Weights of a small GPT-style language model, trained from scratch on English Wikipedia.
Training: a variant of Adam for these matrices, 162M tokens, 9882 steps.
MLP neurons of a small language model. Each row is named by its layer, matrix (gate and up: input weights; down: output weights) and neuron, and shows model dimensions 80-207. Each number is 128 + 32 x the weight over its row's rms, rounded and kept within 0 to 255. Numbers have three digits each. A neuron's up and down rows have the sign that makes its largest values positive.
Before each neuron's rows, "fires in" lists the words (lower case) most often at its 100 highest values on Wikipedia text that the model never trained on. A number after a token or word is its count.

fires in: "and" 88
L6.gate510:152112127123171185110155162088134142157122104111154185108158128052101176152075134112174098115121156126117083181109104139108140132115186136175156125126101116165099124110132141139158152155105145094144136128137102137132151078128117156110198135178089127130160117102157088085094133130092119190150145109152133112162055139085093173100069136188117122172136111180153105130112176121133124098146
L6.up510:152146083088118140123118117121092146142126096095126117177121177174085100206149100106163098074040067106163168084150125081151144106109143105065067155115115139144132130132080073082129162108155154127104115132095178152142097100077154094044140168131145155103110094121112088114120144125122131177178079091034117133120167144062107163119188194126134135095137146123110098111147145133189117177143
L6.down510:096146109133144149078145129144130140149061118142164152149099106172133090131122086130101087140104113118115118128065121094101135107097114106171151096221184146182068113136108128171151164120152087126092140165148113153141092086120139165084118150132136130135089132155176092167171103123086048134130090099143195172088152122118171187177181159151171131134143089105183062129158095111134099191110

fires in: "june" 18, "november" 14, "april" 13, "february" 11, "march" 5, "round" 5
L3.gate573:144089086133112158142112167138184112085119051054130129108112136077094119095165141163131063105085186154122075134118096136168165117132097176107086107171155144160128115129109154108102097150139116066104137116114146141097111129100097105141115148139150111121175173161134143125128109151151170115114178154080190119130121075182129071135136145171106084109148099175107138098128154188120130116118
L3.up573:086149105160128158123110178105165111100115137059100152149152139115139125150163131073111124074134092131142100095114099148097112145135171155139109143131100158091123146189137167116161150140131087059138140187139108105134144106146155148163097076104113119122167081142122168110101114175185201148100115147121198115099107111146173100123171100132089093082137101143136111156163150174099112114133
L3.down573:126133100158099112167132119147127134127109187163064163108141081118161081162134125135119102130117128104192109161141112119090103063123103083085130184168126162106160153158155118123145118149135182142122105104152094142124149175162142156141194124081169104114115071092122095186097112072121071083108145096171108166149174092177134134022148129096161093122135166104176148119123154128081166142098

fires in: "received" 23, "were" 22, "won" 11, "held" 6, "gained" 4, "secured" 4
L6.gate524:125112106128180158108101176072118136126067126146093135096154204169195137115150144127182164126128125110132180129112091066187179132152175153101133153064113093201134126142152106111092102123103134137140153153072164144129119180158092135129163184119093099085170129069075057085106120166116065122181146125117153108125103145121107186182121124158101104172114139104142155137122145124114147162178
L6.up524:054138121168128129137114118235181132181149122107157153130147104088155107103111127150107151201095143148112105145174120144067170186106097191117166109137147118094174099133114149163077147138171106152142159144075107153158130093135124174082092019082157159160125114166157181127148122169124094099128102111121153153132185139142132121109149106184104113171123164055134092107139072157097133163118
L6.down524:153130120077151133129146114124220150164142170127131078164131103140125082068149116158132139169108113083118145082131121131147093186051092118140151114140127140094166108139142090165165161107171141124173095140173111081110132111143092182096183146054090131116119133139069080129158163164103159101128161127090106139152135104147143169126186148174122124172103121116079101155143154123131092154178

fires in: "at" 91, "on" 4
L4.gate606:103175166135157181148092104160160082078142092164173165138160142180145145058144143133137136106075140074135151100127147174142142127121151071104133148112135125098142135147131096120135087109153088065138125163098149110189164147162117156126154127119125145140088182099100100147131117223154144111132129147077185156154044170199099122096160078104134122138183115114134104101166105089167176111160
L4.up606:160139125141168183098128040029183118153119136106171049134147135107124134168155117152111114108147134107118181059106128147128174126133148147093139119097115170121186116084158136167127198161100129089132155172149109107117106137104118126113158119123108133113141146142134111140088121041096119169139095158167118101115083136156160089089108179093158119128180163142167106168120093118105152202141
L4.down606:108164121107154117123113132115098121106141076134096137126170164163103128078172202119075156089114142064137088056147130160131103093095171108153105150132113121116144089127132145148114114059144086170141120072109160130195150138149105149125147132118155122167139194137102172156135121228146163136084123130083154174055093094179127148126159098095111097162192181111138106069133137144105146102117

fires in: "november" 17, "march" 11, "april" 10, "may" 9, "july" 8, "august" 7
L8.gate97:111153094125131129157108191130131118136080119167159149166115132133160111127154107124146092099073137148138145120062084109150186106096149144072073090123114113111096109118134150099081145180171167072135106131112080123026119130127128130155118100161180148096096140133137101089109070119154139112101142170083180132107073079102099135071122142100107167148160137160159135117165150099127134159145
L8.up97:114158137183087151138109117157137122133138143180076125158097125111134123130154171105127115135141150194141145117132082127134068114073122118101126109141171133070143153088155098128171158124113104145197084119170115092111101129162120154136094112141158097137092098129123102100065145016171170110058132131099115158095162051158136109091141138071107172128139157168152196135127204092127176217091
L8.down97:139131137112119102045140122171128142138168137110126098148109137146134090162154146169119132191125149156110085126137118140124088146107124114168150110195119129127114084128127098107178084044090104153190180119159166099160173113139114121087146157187117152160087112075130127131070133048139062086129121088113107154174141126098150100151153108053134171139105159123144164164123215118094163183027

fires in: "an" 87, "anomic" 4
L8.gate196:181067105087135208182078120125213111146103113133138128182186130154115113111153157167124046082149124149083098117106138151163164097177103130112116033123160130143156078110164175092066174100141197145154077115124086064162134185123103134146159152059133153154195123126178126069083159116128096165068169123084154121100037094125047138122096130103143098108129145142105139112118074123154167104177
L8.up196:117186130166133123165128146089106134167163134121133167121144155134125117100115134154177151153136150156082160162130203083144121090106137166168096157147115134158149101159107139152143147181140144085189134181109097089102068137137085127126135134149141208166118119159102102110169092103155110075159213145196183107105133107116123160155131114142192106168113101141139093093101069117157123112180
L8.down196:090109164079160163117065128119106167121117110175125153125110122159106129123172142086130149136143153160142200164159178112159131115159131113184093104128119100186112106100118120132117158119178062092159128099182100083112075133115092142151117158122139190111126114148124086116144105107132105092094188133184132134077116119125073159148107130157206107103179125144147063110085093138146154137200

fires in: "and" 94, "or" 4
L4.gate335:128130130118188083115135168129133073174141131117125219109167157151150165171163124103148153077106145128132136130132123160118125152116133132122094129083141171132114059058202112154125100149130144084105129097109106128145142102084181118155190200178076128114211145054111124150122167134111108144196164191138094147104043162088098095099118179150118118194188092120148105158079145090101109103156
L4.up335:183155129145120215064122122197109144164152087129118153124147164082123133094167132172165078148149072099132142209070116145097112122113144141151129182127104115090137160099148108118172064149137081133139122130096146141137117145094086092143078158155122144130100096136104126112174175143132174124114141142117137165131079156148059150207160091186063089142131145125112084057149137170130120082103
L4.down335:112154140155104095057143152169078131153119072139140099123130159103145127128144138118110110113157104123104104177034101156096119170169152148101120156179134118149102141126128118149099054088105079109184144152101122141156118119061148099116112182144157162099119066131116143123195153205136083056127139116102133164129137137084108089126149130143108158102100047167120099033155097180123184110098

fires in: "be" 26, "not" 14, "also" 10, "become" 6
L7.gate55:147131132033166137106108155137134141107164150094139136149109087111126062113130083146179051143110183141140127114104144186095155111130187136151124169129102052100101046080081165138204106115168137174124124158152105161099127075121087127133173149123080077156163121133124067154133127140137139075094109166154119120143135178066198192174130129163133101183118090109142091138154176094085131076125
L7.up55:164141202082153129168121134151143162105166113145149090104126102104114081152141173168114138109152131092115129114149118150126132043133168120155119116116096159085099132089143146098194113108176085098089143130134130136077157085125158112117078115075103118099148149146162057173056169139166136134126135138074169075149156117148229136108148140093186139074090114159113158131149164087118126108106
L7.down55:112099121150169163167158150136182133147122087144128113117199103150140195109128118122048116121081127181116152051159134094080083121116107093111161079176111091149114134140187129138096216166145099161170153152111158119111060180107092127190145162109112090119099134158133099131160120104134117127118084117172132177075137119095172158122162146212093122124119109109084140099149123159157128132125

fires in: "and" 21, "at" 19, "between" 6, "from" 6
L8.gate262:173117146135196127077137128154130151122171088116112122088147132070102134162129177147125099176083108146158098151115183079149171117179137166144082125113095151164088129102192075046132112148204122079032204168139135199125086140121099097099145175113146106094131188083119185136158103156115120153214125090145117129177112167106126113120164058139110111159142169142098089090104168119171094096107
L8.up262:138114160161148154120098141107172115131132093204123108102193091119098134159143145137193140173172163113126108138171120119139151150108168127136126156076096162136170094179135147170152168165165122091153172099160104142152117174128099084153165114086094128097129146124175085131106091106180185135147157100082105168186161116108092126070125153130142110104122112107195140146146137170182101140166
L8.down262:163110130147136036125131160162111104166123179129124109153149119125155125095093081124103144140154154144099227123149143216119122184160144124150149138124116115114119143154167135123097077108062165134163140108101140147134133165088130129128132089094122076160126122175167147181134091115086085108172114173105176157085099090110167132157090091151140149094138109097101098131118131208133195084083

fires in: "an" 85
L7.gate533:148161134137161169134110137141177159188177124102162167077135112172187125138143087144089090124140142139126198110157150101158118147178125167154107127139134106140100140093117145130117202155210182115095088092146117088101107171101085123130180169098171137143187074104121153150123108071130107150096091144190093211110123151156105113162142136173104136130161071166153129094073117116146158098151
L7.up533:189138153182146172139064107054160170106115119096104153172108166144134158162115157135125146124121148175137161138079095121164129104150048080147115111189134100129202144083133158137135178106183130127156086126135137170080088156135065140048129194146106111090143170150118103091159116103073129132111127182142134076136118143098110082071078151147123084099144170147135101147128126088157176174214
L7.down533:112167172144162150153119143150161116111126094108168164112143115142128142114147158141136145127096141131133187138144184144135138145161137092164089143168069118189164138091125108163137178155159161118133130101115125126145125218067090121182159128088107177140151076143148095177145125105163089127123169105152139206128103101165108124125127155138145152087159111157170088111062113133134144143180

fires in: "is" 40, "a" 18, "they" 17, "an" 10, "for" 6, "was" 5
L4.gate10:079114113128111157125168087112117156172153089130104128136143151118163186173145160085083149083061205141211167148157151128140120146167177184146169109100170141133149090085198132138102098107126112148107134176169142119111137105159122064195138138118137179172149134135166117130153131149112144094192111148120120145118101130156080094141148093193159107104092101178084131065111131131099145137098
L4.up10:141102120131188179121113156073149092145113091099181146132163134108165144128114164150117047138121086092104177095087130128045077085112159124111142076067142135171122135176117129125115171155121152095131180172132159109159108156117111129086168129145100093121166184125132083101118173081186089119083140119190114122157116173147138159119160107198139122127213124146146100116168143111075199156127
L4.down10:066108115133119117172120113115171180136124139124150105111057160130159194172152138079131146125104126157147173156143138130131111152132113165140095142140184117137181112104115118152093116097075117117158128109174075145073167075110181117150069169126125121150157052158132236096150112135149125111156122120163111124127145097196154093139106156125164106160112100127095153067118121133134052160132

fires in: "this" 50, "one" 14, "each" 13, "there" 9, "what" 8
L3.gate356:135133117139118114165079146174100155092107119130165127147181123211121121091157143143046144119047106177084082124079203107147179102152098105083129163104117109092071095159053161118085125124129105147141169123114089101170120193101118117086101141080138122146113118103107115160059130153135119090095050116151139098140099137170074148163113123120135139086116160162101144112112170173131142077114
L3.up356:161124141110085135132126119063134099077072139120133158142182168172121135134166080105182138163076129098146148060157153109087110082094141062118127154153115148064129168148097120150096144142126119117086100127155144128154124117159142073184152165155098161110159143084158147104236127193211119135092154146139150136153111104154090145141162163111077195093161122152133133108152181133133116109155
L3.down356:123073081124109180142123110204088133114110079103128143089125128158179174109141119132080155063086112148086136156082152120184158143134109141078134112131102078114136086162090146098190111139095111200132131136071136106080180157075154101128068103121127112172072140091107122152064114122086131123127093105107148084090119128150115160162094174131150151137170160163125172119080180138080120139102

fires in: "as" 23, "served" 10, "won" 7, "played" 6, "received" 5
L7.gate581:123163069052171153110113137133125138155085203129166143156170156122127112084115109116089095158099125122140168103146150068082175129108118094094133104113121185131112117151114194117105141160206153153133166151184138164130178137135104136150080102140120167083172092096168068115105155131116124082137093152119097195160080142071142151141052143157131127151185137156130126108165168089094201128172
L7.up581:111150113119143098121156069108142162145121111204161144114122085163184161178152100134097159118138182115148081167135131123089090103173116176124169096069138093169133110080189121117136105108149132133134144131093112155106109090142139142144118085144135167132128065144169103126133104072069132111117120078134090152115080139116220152127106137124116140163162178140156193175083128091070128164112
L7.down581:188140139119108106146042131087105146126134071156144129170123106163182146137139122167144171184169168074093142113111151104195126139094111101159079112111111133155146132118134065150153094099152122109117103111132091024088065067153130140127101157111065107150135164141119152182109147123120060201142135147154123135124136122182040126179117162112074099112124159096128122094124100198191081165129

fires in: "that" 14, "who" 13, "where" 11, "which" 9, "of" 8, "whom" 6
L4.gate456:082161085095120056121095144139116148070097146139107136115111164114145114133149160082115148085154117099150076131135143059102123139168163085113199108146078160126109129122115073142110094117158081125101137114102084145120159158107215153115047137099193126131120136168097160165139145082190133085151108105143144129124142079103165109160155126172137178112100116154093179107111107117153151151151
L4.up456:155127077120087150119177114106166130091071154163139109120196171115095063119181179039088167090138114103138109117125074097121200108138123133135084176135152145155109127087101120137113097173090106173190214166138123115155083211094208097169108136141142173142151128129171116095181129099171141163146138140147028166125127119081116103120116114080092108151113112173123120103082130141194186132122
L4.down456:058127137114169119107104085173075128134127088101110180123061056136152155116098109149156140173158130166090159160112125133128095162083168072101147089080136089163104090194140151111157135081136143089110088108117120147117152095130085149093093155103108131118062110134063110145092125159062151066108115132158212091132077117165134110080167107132162173120098157104153175120170133085090061156180

fires in: "march" 15, "november" 15, "april" 13, "july" 9, "september" 7
L7.gate561:118104061112176138164171136112180107104085153164116154119147137121090091119083131120129170134078124091098163108102161095183153127095162115116077158142138188130124132080124122141137122204076155183157083164156099113164114122171167142173051130178140149119144107105090115092124150107145161166130119177166151142141080119153054141127129105060122142162115170140105146157113135104126223152116
L7.up561:139122075163150150152115140157156094135143129109134111103125140097129134137160153041135147115122083194154196166117074131144144065077125123082071098197072150176126111084123122137115103121137143151171115062095051130156115176127166120205114135099142154062146073159133114091093139123109117084129114156134101144103135128166141121086122116082173090134118123144206120151148070148102115123091
L7.down561:143179088118160108104159110087113158150131127202173132178119107113165129118071109121133111134103119123115095139132063159189159088118128128134122093161101083126132114128121137070183075123153096164141092162154132113151081065118112130096156103182114128193086150059111107106107142078180094099106143126157150101138081115105093077087169119138143084152107108160158109133154208095131185132117

fires in: "an" 54, "way" 11, "da" 4
L3.gate293:108181180141145158161109085088121088129166106184160146173128100155158136106100138184084162122146169102077092093102079172125117107114157178184140119052122097085131154142085143151124141122170086144109110092150166120115144141147151138069072104122101114177087087108111126180175143112132105109101142115159145142142138137224127083119101134091132073090190158114131159063136103122176123124159
L3.up293:156103082113220091164175139109115188092140144127155135146115145086117077185143131175141139112134097139117135114149145117132139084091120164087151178108145079127097071160102129139169095149163119125138143128104116098036146111130200115133155146132129081101150129061151226071065112174163146119126101137136129147128112164139197069133125117120120157147131073141117119121144127120123149077137
L3.down293:111158137166077166182113141139147129169099132121124155144086134152109128129099148081112095137145124168111176116136141156130099186142116086153083067157141151112178195093139109137094127146117150144109140134212086139216122139143054122166103114140095193135119100202096053123227156091106112109094143129130126149108141108121060172156142103146134121105122139127127116148111097143130111168113

fires in: "june" 15, "november" 13, "september" 11, "may" 10, "december" 8, "april" 8
L7.gate46:149116133129096167138117124154128136139133119080108167104105153126102141156201110094148072149126172179171111122087126059123175105125115170118096093194100176090106101076168149089177130155155150117088134126161053132115068108135140075145168094136138095076179072092100107122133131184112063106151083124150163114114141138151119193118113114147114130120142092124143088126106149098091129115154
L7.up46:124139133151059142167111167128123175110161130070131133155128094127067143114169153095081080117174145125103130102118078063107087075102101141075124153117096186095178098140167161167147183123157104193067096106137083144146094130156108150112120086123167095095140088145124081120103180139133039120145117120096135189063234069185178164097177094117129117127114194101101155151114146107081112158112
L7.down46:108152194163091087137138189109147065113192176097120133100160088131087145084131110137103081138143124095092146133194105142120114099078112079153137148100170150173168130156133112136109082159049186152127134094030178090131158091162098175156126150125158110170157126151126087116145122142042106155207138114112129179104186079136154133084158098148128139130127207060076130114123102144131083165088

fires in: "they" 27, "was" 10, "announced" 9, "is" 8, "stage" 5
L4.gate585:134166075080135132163129144175124138106083152079111142095141149115098115142131104105193108144159136104181162085132152137095127130163123131165122150044109122100085086153122156162138132131096136156162111118085103130112105109128151172106118153140093140155106100094098130116127229166099173111091162100140187126152124191125114137166097147129152107092123088134141071109073110185098212166053
L4.up585:146140113129080132140130113152120182157145159104101170063091169169127117120126106102131121147136123125140124144149088110135053133114083177119093154139096112131137160121132134185156176133141105099125167162179095196059150136102188131120130135157162133167112102170120079049214152101104136171118121133174186105094119116152100102182099122127110093137128122103113154125114107135136144178112
L4.down585:105104125141202171075092121078177168138135124130152117183163092150153179086123102149090140146125086129118114119096183090125182170128151126106150088121100130133126132176160137175095140153102111191112098091149106125154139183165066083183179133094108154118128122082162127160074091104130127068120082100121097187083165114131128149093048153162149178139185194116160176209157137123126129146169

fires in: "and" 96, "or" 4
L6.gate433:140073185159175141106162151161144119098123078126092158118134084099108115195136145100163131178072067131140103125114164143115165096123146100123146136107076089132126077139154156130148150128092138082083166080127145132117146074112147095123172159189174117148128138073121093159150096177139185146100135081076086143144032137083159086105110150211086175135192112131115100133135125079127168097145
L6.up433:126185141177128138118146130128130155157190080176119124109157119106152097112156128102193125102087132096115127118154160150151096092136113125130102122171107111170128070093128146197198038111053104167128048115136072113139079133087121135182120181133105151111168171102103146118157120118122114201088206151115097112105123100085097099142114104110091076136151161173096072155139163067109067128085
L6.down433:131144129144166126075124103092110113147102104158131131118145145163168148072085145087083066160128117135135145177093145112090158139142106188109130153148123155159076134173111150129100126171159142132100189146144103180188104115120107121173128149159153122127110112144167080181125168199169128122135140085101113166129129118107109078168146143111096169073150123170225188128147108088108147102126

fires in: "is" 38, "considered" 9, "very" 4
L6.gate605:159152102075139116163128168150157113072124168137142113134209171140113100173124140094194097081137118073207179093153132128107099164131141162121146111119111190045107088130164165131112125167113129135075160173149110113203169111104101116117138156140083131103124152141071040126109148157104140176120095139088145090118082154095137181145071165136145123111068143148147068144209109171095178153148
L6.up605:119133107109119097139087130087127111095158159135085106126157120146136093064136101107174077095160145095093125096061101110086168158122135117188065130124114146114119143133162162127207081180096093147196096134139103184101131053189060126126130084085081106122093146123147096129148114150171115130130111134083082138133092187087143165137193075120149142128147123133118142148173110136105145145172
L6.down605:127118137105171213121150130117178108113184110114109122127160086187140126089167073135093093116136151175083118069147126136131108071144136118143122165137116098160125130118166211076191171143115088189168100171144143146114107151180077109127106092116097087147163088129086113110119160102145195075128099104110114139108125186144191155129166134166108112138145126127103111100107172110119179108102

fires in: "to" 83
L6.gate543:107112131148094181072132186141157106127104142116157179097085159135137098088168143188148110167104171139149151199131155110103185183107155131093142196104096072142101142121106114150105168203131126108132131149137174134078146106080064159125161125157135089081143141117103116110081130056122078142168119124216124165100109091178069087170099132132099136152142125118071064108163111109168156084173
L6.up543:139125137153108109123113121123129143097110114208105133088138149117133171138051106162128109148141162152203109124070109099132140145195155168151077111097157205117120120100177144126121119154107121111114181097161172095200192157113135119158183165140096129141113164155101160099112055076112121122120149139160145128144123172108079153147177153128112167119146116184153118115055113135168075087125
L6.down543:124154109101223148084110148160145160146117076106165212123154119082099161074152100159119084169175193085161169106157150075122168168125119099172179084101138065131085156132125091150114184152127148167100150168168181097093125111160097126161113181098138115119131118121157133119126088108149093133190127128149128182083143104142119168193076151134051091160151128081148128110155153144138113116181

fires in: "group" 13, "king" 9, "london" 9, "thailand" 7, "lee" 7, "united" 5
L3.gate282:123054187180125154198139138125076104242096167101185146086124067151183117052119164135132099149143164133109108144146087130065176126127163204167092156080142079141111127144174157097125126114124114137111174112115075067119152143095155108121107083117133069153109113126129197169182120121119129118116151122135125083106118159098121047197135133105104081127139120130136175116115140161102135126133
L3.up282:079181160104076158056071158097176085112126130137155183107143194142134107139102145105142173138119121156132154144115154092107153160130116148091113123125131154148149132139128095097095134131178120126133139181115134122124157159166082178049114103209071156091173077168126108085152174068110158140129120148201122152122123121131169161137121182126131141174068059142109133138116159136188107153142
L3.down282:146130105192124181229158129120067156210107164154155114104137104106144124110124137163156086130185140130122117097136136142126163141121170177173108149080141106134136155125138168128161124094120162133112154098139082097134152134079170115160131137073159120141086189081102147182145063154128108128121140150078146100121104184106076128153150084127085061138180128130162098086131094101078160094137

fires in: "had" 33, "has" 26, "is" 19, "have" 11, "was" 6
L6.gate626:130120109107156156117134156137104133124111130122208154120120110109168111130090149134159061147083048173173126157159116075097086109098143094075141071162147142138138122103124095071098200136132160147089167152118131163143153168111143148110131172156131093132115133127116135142056148145120042169119166148157124090147141146192095122129077095124063137105153132120115043146105189173076205095153
L6.up626:124132156115113140110083172119143105097179175136155083112148096119157122081128079117199080116105164138077150089136146063111132088140176083120116125068152057127067190174142152140089124060135103187108189102099123149095133133130109126084112101149080049127107147094100131155100084139126101082120114109173082141192155179134128145117112135156141119122117110105157184071069075158117157088147
L6.down626:128124174160191172131153088084162151134153129180120134164125090187121107156137072131114072123134147088147091108138153186126129104147146132123128071091107129114125080133125128124104138118161122120124130095118118170205110113195054131113121165098110104119138158116118133133137074121139141111076171086119119157173147113081183146138151115112143129151116098114127112127181092118074095118217

fires in: "which" 20, "who" 18, "having" 9, "giving" 5, "gave" 4
L4.gate168:135090115172159172139161154134110127128068114144077202042105242071126119135110103099081159113103099129149133144156161104137101093142127151111092150097129132139128089105116098094092077118114136116106100207132112094090132182109146087152131117136149117048133198150128081079155126139095130167187167094120143137174054125050117119151119119106062149095156103134082063141076168150160102098126
L4.up168:096146156139165132131122132133091163123136101153125140053137156104105171117144116111124118202115110139102104134159083097164116100099129147132098139105141132161174151128108069107115084073109104131098121174084132142087174172105096131140056132143105107095109196168082104166169114099090104152077130102189097180143111164092159088178105093070093123093104095060126180137087130135152168123158
L4.down168:146145110061110134129100154129083137154196116121152108161166101120106180157142131112167085137162173124122106147135085118131160178115142115095120087151178070089116161148151115153109133095120158107102222121124100118137149099120149142110088177141106175160072127138094168156101103092104097096106128150152116191111151116144140166130129109123116172148105126101145203132178112123100171197172

fires in: "november" 22, "january" 17, "march" 15, "july" 11, "may" 11, "april" 9
L4.gate97:142146087066084192118169190148121051084137110197154176178079195122150135152128172060140135144101147111078082090096140099129169063167157092167129150150138182108152154117089150120133123109180093172126067102170093085106113087152107123160124124156179096127130111111110100102069140107125152116103141155140165082115206045126120105121099091082135133162175131161103136142141124122108187133147
L4.up97:059141124082115149128046180116158113130138081169097173183113121077088118138175125149155143111097143095095114069168177081090137107155195087107125126117168157101139122112153181127155168095202141108128094172142109171072091120182131156144126132098116153132081123100105137112119075151161146069099100139117158097160123121184144051097120082129093122165096148142154147109145130117090106105136
L4.down97:181124115145114103129199106162130144151164172100068089116174146136114133133104101168094109105125104156117102147129075105132142112109090103157129138120105125192070127139108075045130061130037108222129184099101141096143147118102095089149135164151116089137118077111132139091114100072101090144128114118142067139105156116124140150123156128155145113145104106201113125126114124103110123135093

fires in: "is" 22, "became" 12, "also" 8, "most" 7, "more" 5, "not" 4
L8.gate203:173122206050173202162140106145159144105099117132133088071151139145086098120148097123142142129069131124104146030153110141123136099160146146134096141140125110117176128159138089099124193155168093136078082138161127169129086156094148124143145163142110113094214153116142126112054120155150129137104106136101093094159117124162122153117096168143134107150105131170106089166200143108114155133131
L8.up203:141103155047139135088141165175110117147203127100134115134181066068086117075094143093163067085161108085130126114176138126149206088119136072160052140164116118170098104114186186112147076188100131146095176194175120110107169079111120157140167104145113099121125173187074044140108128105149115191131164107094099106160117156099102127120118110151150132140152156153179154125127114144202152147147
L8.down203:167138133155209104135137138110168119106147142156081126169191060210043122146089094137128040109118100173092191062150132187140070096090137100141173151166080108115107128110172174118133166136160121141145105135210086147082073139125141111102153136113110087135137137142129160118107115188124147125119107116143136142172133136122159132178112119163158081116164110122076085099125149151097110166121

fires in: "at" 78
L3.gate158:144151143145111115120150116169165116083103137167067073161167107055065133103085097125166151103094091153139135099116100146146153144153078145178130175190136117090149074156138141155098094127109109108159166133145143077143133127085120174174172099109111170152112139123106134113157107125184095081158147136082193180128122109147078142105151083179121100117161098198148084204080140129116173179116
L3.up158:165168182107131094148080083093123166076173096072108134109203132170058104155138122131092075137131059152127141086175093137109081186129117138162144109164112117124120119096165130140087108142137125137131159129135141161148058125150123161097140132093115085104128117108106167137118112106101118137094132199105157217093098154140138111115122114122068112082150150108131176177179122085097175119083
L3.down158:117109190127144136130066120091119147090117094159136112136173137168142134114132121132078131141108131130128135054162181114140131156139121131144120194108077106110161122080102114118097071106131125077071166132100169148111135123132067195122125134101144078109119172136137140180077131146121118137127144148111138244149129161120121151131130197113136101188138151140175132137181178134083171146110

fires in: "to" 42, "can" 38, "cannot" 6, "could" 5
L7.gate205:160112139117126175164139114124103086073070137094124127140102128076122164152147165076142135120215131116153179136113114169120105129119103099107085084099170024118078080138150175073133133164178185146148196101145155165103167129129140161160186126160138153114121173151136159120106134111073140110144121122089138175127080126116058129119109064081121204093178135191083160116173134107101093128127
L7.up205:117116088115124111096105179124127134134107094117106153123082130055171115116205091149178095118104132149084143156180114064123171174141136099109142166143125111106104130167159134132138131165111120110141127127091135097168129203131109113099160188137088076172130129094107096120089052108131123144103109156146078118159126088095087153148105109166150099142103102098096127139114171101118121136212
L7.down205:105100143130135177145123142091135073113112122074142185121090123075137121085151093152168132137166112148098180111104146139094066114146107141102122158111113138153089150156193152060167152156155156129128130096135163093100142180129144128100189165103127146079138067138147112087090128115134125143111130137100121173095115058153141172132107131078163151109206178077122111100133135146049100085201

fires in: "and" 79, "who" 10, "which" 6, "he" 5
L7.gate456:148105121168124099109179128155073148132088052128091159077182122148138160199092126073142131106093137137209141149132134153133120132135094173133111077111143088094133134103151069125165117129098123161146155124122119158124131072076136170117124170190133088087090100131059124111116110132137151106168158131172097177095080160096124086147128123109098121164110125096150066119073089114128147166131
L7.up456:110136112102123141115162136106126111072151127142150153139132146094201137154068113103116123160127132108139070156081139094128115097152111082116088126162117180177165094138086184179140033161083143107064175134177107075141180126163163131123099134153130179095116143114112101118098085190138185194142055082153077111142143147118129141205112143156114143124155129176076078087109121194139127102118
L7.down456:184171122107131116061112132153116107135168112118149175145105179114141115135066082147134075092082095110119151125107114111114180079119149096093130063140160105128074075057080156137122091092149096162087139129166086137119122171136141131134102104087142106098126097149129109127114142166183045165140046086120150138147120132093113232106132133175171093093145131154140087114191059166147158116169

fires in: "april" 16, "november" 11, "december" 9, "january" 8, "may" 8
L6.gate75:162103122134073099202117107087192138126123120158102123129150146134104152128104104135107169065144136112147124153130163091208152142115144124108104113168172099098147120072124123131145076095130148162158183120135083087108126084155145126184138087169151150113149111172137134118135107159107105159120087151193126113106131134152082116154121091104047121128132178142081081099085115150140137135109
L6.up75:108136101153099153136134125103148124080143161182100136132161182148134086114106134056094146127152135128088102124098112087146135123087155148118120145177176207106149160084184034130135100085084087196097098112147096036170109136181141135136108094102151118149192132143102168063127122128158154065103113120175116145101136085134143147135143089125110086136146178136121192108087121116125151123094
L6.down75:180189018129173137093187109155147079215121178165135139110135104081141163154106122158109120101142140201143127105140068140140096115148128065125164143126070115162103169139115162085128149120101065165127132175164125118136138195110092172118152161152104126177083095118148094103069131062183105093104163137120092147142073127075157110157198139140150125160123069117150107131138168123133195132094

fires in: "is" 30, "was" 26, "first" 25, "born" 9, "s" 6
L4.gate419:173140123105176128054144167128160117101129084116151076166090171131092120114121170120141136131067133141131106105156188148136163140127186105147162130194179088131088188078088157143141105079135111139160163119107104133131100104159182128124161121086098097151167134142128170124156120185115133079117178169054135090181117115139095128175068146138107111211209143094105113143193195139092183103137
L4.up419:144081125059112108135102186089116123170098121101180217101136153108104074136109154157147072125120145072094164127141111088111153135117113131114131067154132151142092134155109105157145111147134180127093121187057112101124174125171098120126112116098142110089093117030086109197077171122123095101139092152095097127090164162137121154108129123156156098136095161152091132128137118140052129074152
L4.down419:130125110110187101165185159148108100080106113121155086166110148123132184070170094109083101090138098140147085088132138170151116138150174085128116208181100118145137114101100159142094142119136053133166093129173109133137105142119157115110136206128121183156132118184160088076167159138157164181102114186146117149097099123135116112162129135132175099153092069140157156146120118108176135160121

fires in: "to" 66
L3.gate318:128152135180121170126181068129179163085116154084177109183129102081107097086133114155162139143149095129149130090125091157157119069114145045128147126054114162169145112144171149138149148135100176169114136129096171101161142172142107149161108089119153112102160137075122085119111155085140144089084145125146103096048111157110126196140145117138088081097116127104124136164091134089131129068117
L3.up318:133082144168122124137181161107087145098132152111110078130082104139123079131124135104156127090144144102180097137147099156110101156220153115107075090148147106113179096131155119166093171142122060133170070111132150141091064126140128149116169180085109093121160170125099103143121151134125152173131141164081090123176074050073112153038118088158155129141104169134128143151167161141119103134151
L3.down318:091149145114104140071102097147100120161100113105085207132156144117086171138128139172134169175146157149127169121083125134145163130076109134105160131121123082100068124127130165111139063144168178118121234134180159091109140105158139124188111098127165141118136077132153152139130139059107113102115144096121152159064159145124104131149142142068147166148172068108120141133114151133119164088127